MLP neurons of a small language model. Each row is named by its layer, matrix (up: input weights) and neuron, and shows model dimensions 64-159. Each number is 50 + 10 x the weight over its row's rms, rounded and kept within 0 to 99.
After each neuron's rows, "fires on" lists the tokens most often at its 100 highest values on Wikipedia text that the model never trained on; "fires after" lists the tokens most often just before its 100 highest values on Wikipedia text that the model never trained on. A number after a token or word is its count.

L6.up871:47 59 59 57 60 51 29 36 40 57 42 49 60 58 35 42 55 42 42 33 61 55 46 33 46 46 57 41 28 38 39 49 38 48 44 49 49 68 43 60 48 73 40 20 56 47 61 61 35 59 51 47 52 37 46 46 54 63 39 54 49 65 64 56 58 62 46 42 65 37 52 57 64 43 63 49 50 43 51 51 48 61 53 59 59 43 40 61 47 49 41 49 54 45 60 59
fires on: " " 67, "er" 10, "ic" 7, " sc" 6
fires after: " |" 68

L2.up934:54 48 59 47 51 53 64 46 36 49 61 51 59 56 72 51 48 60 28 47 35 54 50 51 45 44 57 62 37 46 66 47 29 65 48 50 45 63 49 46 42 47 60 36 28 54 65 49 42 32 64 61 49 51 45 25 68 43 35 39 42 48 49 47 47 50 53 45 54 59 63 61 54 58 35 52 65 44 48 57 64 59 63 57 49 35 47 36 43 53 54 51 43 53 43 60
fires on: "===" 26, " D" 13, "D" 10, "d" 9, "ed" 8
fires after: ".\n\n" 18, "==" 11, "-" 8, " found" 5, ")\n\n" 4, "urch" 4

L10.up857:46 60 50 46 51 54 23 28 48 52 56 38 53 55 62 57 57 67 53 42 53 55 30 43 33 49 60 56 40 47 19 50 51 40 49 39 44 63 54 43 49 53 58 27 44 57 73 40 54 52 54 48 57 53 34 53 43 37 41 40 40 44 47 60 52 64 42 43 45 54 45 57 49 37 53 48 48 21 34 49 60 55 48 58 62 42 62 49 41 37 67 55 65 61 64 47
fires on: " " 30, " M" 21, "l" 15, " —" 6
fires after: " |" 54, " ob" 5, ";" 4

L4.up633:35 54 65 42 48 54 64 49 44 36 70 55 58 40 36 51 67 54 52 43 55 56 49 41 67 33 39 49 53 41 47 44 29 31 51 65 58 59 45 43 50 51 59 55 53 64 57 49 67 42 79 55 53 54 44 44 36 40 53 51 55 31 58 32 35 65 60 66 55 38 39 58 48 51 45 53 51 41 44 57 58 51 50 31 50 55 40 36 41 61 50 53 62 53 49 54
fires on: "===" 17, " of" 13, " South" 9, " East" 7, " Central" 5
fires after: " the" 16, " |\n\n" 13, " one" 12, "|" 9, "==\n\n" 5

L9.up86:39 46 52 25 68 39 48 37 45 44 63 57 58 54 39 50 54 44 47 48 45 58 51 47 38 44 49 72 53 52 50 34 64 65 38 35 23 53 48 58 30 54 53 54 54 69 31 55 43 43 54 53 51 45 53 66 20 61 56 31 35 49 62 47 35 52 46 77 55 39 48 46 43 30 53 39 60 43 49 38 38 61 42 52 58 44 62 47 50 34 49 51 69 66 42 51
fires on: "," 70, " |" 18, " and" 4
fires after: "p" 40, "0" 7, "1" 6, "um" 6, "6" 4

L2.up519:59 49 49 40 72 38 43 69 56 52 40 51 49 32 41 70 41 64 53 64 45 45 56 31 49 45 56 45 62 54 40 36 37 40 46 48 32 38 43 57 38 62 71 67 46 41 44 49 64 61 58 58 54 52 52 57 49 43 64 49 56 44 56 45 48 54 53 70 64 38 46 38 59 43 46 63 53 59 49 62 63 42 47 38 48 59 45 46 57 51 49 59 67 55 43 68
fires on: "ell" 14, "ill" 11, "ol" 10, "if" 9, " " 8, "eat" 6
fires after: " F" 33, " f" 10, " Car" 9, "\n" 4, " J" 4

L3.up195:25 57 55 62 57 45 49 40 43 46 69 29 56 33 53 48 52 53 46 59 37 50 45 59 70 58 52 55 78 55 26 53 47 60 26 55 62 64 55 48 38 58 74 51 45 57 40 48 61 44 50 50 50 59 40 55 61 48 44 67 35 51 56 41 58 45 52 55 68 52 53 46 58 49 27 56 41 60 60 68 29 43 49 42 50 41 52 40 46 50 63 55 55 60 43 57
fires on: " of" 38, " to" 10, "m" 9, "ro" 8
fires after: " University" 25, " C" 20, " Ar" 10, " I" 9, "ed" 6

L3.up708:49 51 63 28 60 42 52 53 48 64 38 43 50 41 52 53 66 41 52 66 46 69 39 67 49 34 44 66 60 38 57 47 47 30 51 54 49 45 41 46 43 60 65 55 48 48 46 57 52 33 25 60 35 68 52 68 55 60 54 49 55 61 57 52 45 56 66 54 45 47 56 56 38 48 59 54 36 58 41 67 61 51 67 51 56 56 38 43 53 51 47 44 57 50 56 32
fires on: " |" 31, " /" 15, "ch" 13, " turn" 6, " Cup" 5
fires after: " —" 31, " |" 8, " T" 6, "ou" 5, " Ro" 4, "W" 4

L2.up944:46 51 65 52 36 48 45 42 53 52 67 51 48 57 50 62 55 41 44 30 48 38 44 43 49 47 56 68 46 67 64 61 24 46 48 58 61 55 58 49 62 51 58 40 41 51 49 52 47 50 51 46 31 42 55 50 43 54 66 40 56 78 57 33 36 42 74 50 70 42 52 55 53 51 50 36 44 45 30 56 50 64 55 63 44 55 48 61 48 53 55 67 54 54 51 57
fires on: "==" 23, "P" 10, "2" 9, " to" 7, "-" 7, "on" 6
fires after: ".\n\n" 20, "^{" 12, "==" 10, "\n" 8, " resp" 7, " led" 5

L9.up9:28 61 50 52 45 65 46 49 52 40 62 41 63 34 57 57 51 35 58 60 54 71 44 44 59 52 40 49 41 53 48 38 39 41 60 62 34 49 52 62 52 67 38 63 67 35 43 48 43 51 38 49 60 58 47 58 34 44 23 42 50 51 40 50 67 48 60 55 56 56 45 64 63 42 68 61 52 49 54 46 57 37 62 50 41 44 70 59 43 62 42 45 40 60 48 49
fires on: " He" 25, " he" 15, "-" 9, " ar" 8, " |" 7, " she" 6
fires after: "." 30, "," 8, " where" 7, "otes" 7, "\n" 6, ".\n\n" 5

L2.up152:52 59 55 40 83 47 55 53 52 54 58 29 57 41 53 74 67 76 57 67 48 32 61 58 43 24 52 58 48 54 36 55 31 62 35 45 47 71 42 33 52 65 47 42 55 35 56 38 45 54 56 42 55 61 43 50 44 53 60 54 55 57 46 60 46 40 55 73 61 58 62 41 56 41 61 36 62 51 40 38 55 55 49 43 45 53 44 52 46 57 46 54 44 34 52 45
fires on: "N" 24, "a" 13, "c" 12, "P" 10, "C" 10
fires after: " (" 45, " K" 15, ".\n\n" 6, " \"" 5

L3.up255:41 47 51 53 68 36 49 52 36 46 45 53 54 44 59 45 53 54 60 40 31 38 71 46 55 47 63 60 35 54 61 49 43 55 54 46 43 66 56 38 32 55 64 30 50 34 55 55 51 48 58 55 36 64 56 42 47 37 42 50 56 62 46 61 52 48 48 41 44 31 50 45 53 48 39 37 55 51 61 49 49 49 60 46 42 40 57 50 66 45 42 51 66 64 44 67
fires on: " |" 49, "H" 20, "s" 6, "," 4, "R" 4
fires after: " place" 22, "==" 16, " new" 6, "-" 6, "16" 4, "24" 4

L2.up153:53 40 62 51 57 51 50 69 53 53 47 21 51 52 68 42 47 59 40 56 43 51 60 39 53 40 51 51 62 68 61 51 30 54 35 31 64 42 68 44 57 54 58 58 59 37 56 49 42 58 57 45 53 55 44 53 50 48 39 45 63 58 54 48 43 58 59 54 72 62 54 59 65 36 59 49 52 50 52 48 34 72 64 52 55 40 41 62 46 32 56 66 40 35 48 51
fires on: "M" 33, "P" 26, "all" 15, "ord" 6, "ey" 5, "ell" 4
fires after: " (" 14, " \"" 12, " C" 8, ".\n\n" 8, " G" 7, "==\n" 7

L4.up946:72 62 51 51 53 56 49 52 52 48 45 55 46 33 48 55 53 30 57 70 46 42 57 47 46 50 57 41 58 49 48 47 58 30 40 35 46 42 46 58 46 47 49 64 41 48 57 53 48 37 43 48 52 42 41 68 58 49 51 58 49 50 47 60 32 52 66 40 64 51 53 50 51 52 57 51 40 61 26 62 41 46 22 44 67 34 51 49 56 58 46 49 51 51 41 48
fires on: "F" 23, "our" 18, "n" 10, "an" 8, "eb" 6, "f" 6
fires after: " F" 16, " c" 11, " C" 10, " t" 5, " I" 4, " N" 4

L10.up879:53 49 44 42 54 39 47 58 57 41 53 53 45 40 67 36 62 45 51 55 37 44 48 31 41 35 53 56 50 58 33 47 45 56 58 71 32 58 57 51 40 48 53 54 61 40 44 28 61 45 38 22 46 71 55 50 46 55 38 60 45 46 57 60 58 34 46 42 67 44 48 62 58 50 55 35 69 32 48 39 53 34 46 53 56 49 75 58 78 49 51 37 53 49 44 46
fires on: " |" 35, " He" 14, "," 10, " of" 10, " C" 4, " he" 4
fires after: " " 35, "." 16, "-" 9

L3.up860:56 55 52 53 70 34 42 41 41 73 43 37 58 61 51 57 61 36 58 36 42 44 42 34 42 37 45 55 59 48 60 58 42 63 45 49 49 46 54 47 54 41 58 44 24 41 55 55 57 36 38 59 45 50 30 48 60 39 35 32 46 75 66 47 40 46 47 57 73 69 48 66 44 57 48 42 59 58 60 57 49 56 47 48 54 40 53 63 58 51 43 43 48 50 46 47
fires on: "==" 53, " month" 7, "ed" 6, "d" 4
fires after: ".\n\n" 47, " re" 6

L2.up755:39 38 55 41 67 54 43 46 51 51 47 46 60 51 50 64 55 44 57 48 57 39 58 57 60 42 60 44 51 45 39 35 20 57 43 50 61 50 30 47 33 41 55 66 36 27 66 73 56 41 47 61 49 40 31 41 58 67 48 53 73 53 60 48 54 47 56 58 54 53 44 48 55 46 42 58 34 50 59 57 43 54 54 24 43 47 49 54 64 47 53 47 64 63 38 55
fires on: "==" 68, "all" 5, "et" 5, "ist" 4
fires after: ".\n\n" 37, " |\n\n" 18, "\n\n" 9, " Ch" 5

L4.up144:34 53 51 38 47 33 54 49 65 42 57 43 49 60 46 49 43 51 29 48 70 33 58 45 60 43 53 54 47 28 47 45 54 43 46 68 46 49 46 40 47 51 52 48 60 67 60 58 34 41 46 36 39 52 38 62 51 48 22 31 58 54 52 50 43 71 39 50 46 57 54 62 63 48 56 49 53 36 69 53 42 64 52 46 67 46 51 53 41 39 38 53 59 52 45 51
fires on: "M" 53, "A" 10, " at" 7, " m" 7, " in" 4
fires after: ".\n\n" 12, " (" 10, "==" 8, "\n\n" 7, "===" 7, "==\n" 6

L3.up756:47 63 46 30 72 59 63 72 52 53 50 57 52 53 49 38 67 39 55 58 55 60 51 55 49 42 39 45 60 28 41 55 49 58 51 50 51 59 59 41 52 52 58 30 47 57 49 53 64 23 41 45 60 52 51 39 37 36 48 39 36 69 59 44 42 48 59 56 47 55 44 64 60 39 63 42 37 57 49 60 34 53 41 35 56 63 58 52 37 67 59 67 64 59 65 47
fires on: "H" 17, "==" 13, "W" 11, "ass" 9, "ason" 7
fires after: "-" 26, ".\n\n" 13, ":" 6, " (" 6

L4.up269:70 36 64 36 45 46 47 55 64 48 52 58 50 52 37 48 50 58 47 60 56 52 50 54 37 47 55 35 44 56 62 42 48 52 37 45 40 46 54 33 41 54 65 48 54 67 44 43 34 35 62 64 67 52 40 51 46 27 61 56 44 55 43 40 42 36 60 59 67 67 51 39 50 51 62 52 50 56 35 58 43 48 46 61 61 44 51 58 55 34 60 52 60 63 58 52
fires on: "our" 19, "hem" 12, "n" 8, "rit" 7, "oci" 4, "rough" 4
fires after: " c" 32, " C" 13, "C" 5, " re" 5, " ass" 4, " b" 4

L10.up905:64 68 40 41 55 51 48 57 43 49 49 50 62 60 33 47 57 57 44 53 41 65 25 60 44 51 66 56 60 48 31 59 62 59 39 49 53 43 44 49 48 35 37 60 30 63 47 40 45 44 46 52 65 43 60 54 39 58 38 39 49 45 59 51 46 58 52 46 49 50 52 43 41 42 64 63 46 50 49 32 47 43 51 64 59 60 55 60 52 51 50 55 62 64 30 44
fires on: "," 62, " " 13, "." 12, ":" 8
fires after: "1" 17, "6" 13, "," 12, "2" 10, "7" 6, "4" 6

L2.up617:49 58 55 55 50 40 37 48 48 41 65 54 63 38 40 63 51 62 51 63 53 46 65 62 45 40 46 51 53 49 56 36 36 40 48 49 44 52 66 45 47 46 51 37 57 40 59 41 46 47 40 48 30 36 51 41 46 40 45 56 51 61 62 40 31 58 50 39 49 59 60 44 70 54 52 42 58 52 54 65 53 56 54 33 57 43 30 37 47 27 53 36 50 32 55 45
fires on: "A" 67, " A" 11, "C" 8, "L" 7
fires after: " (" 21, ".\n\n" 9, "\n" 7, " \"" 7, "==" 6

L2.up269:39 53 47 45 55 50 51 49 42 49 69 56 53 53 39 48 48 66 59 43 62 46 50 58 44 40 39 51 62 47 58 59 40 41 46 42 52 53 70 31 43 51 62 54 51 59 53 54 32 25 42 47 39 27 55 40 46 45 61 67 47 49 54 39 55 58 53 64 66 58 43 57 69 25 71 63 59 43 60 67 61 65 38 44 37 49 60 37 49 50 48 67 60 66 31 47
fires on: "===" 68, " of" 13, "m" 6, " on" 5
fires after: " |\n\n" 28, ".\n\n" 17, "==\n\n" 8, ")\n\n" 7, "\n\n" 5

L6.up350:31 23 55 36 51 60 43 29 46 30 45 34 46 55 60 72 62 48 51 54 57 52 37 48 52 25 39 71 53 51 61 55 55 30 39 62 40 67 51 42 52 58 58 47 56 60 49 45 46 56 61 45 47 53 50 56 32 60 38 50 51 58 46 38 41 38 36 78 37 46 68 44 55 30 60 45 59 61 46 48 44 48 53 42 63 50 64 46 46 56 27 38 50 58 43 53
fires on: "ar" 21, "e" 11, "ir" 9, "al" 7, "a" 6
fires after: " K" 29, "M" 16, "K" 13, "N" 13, " M" 9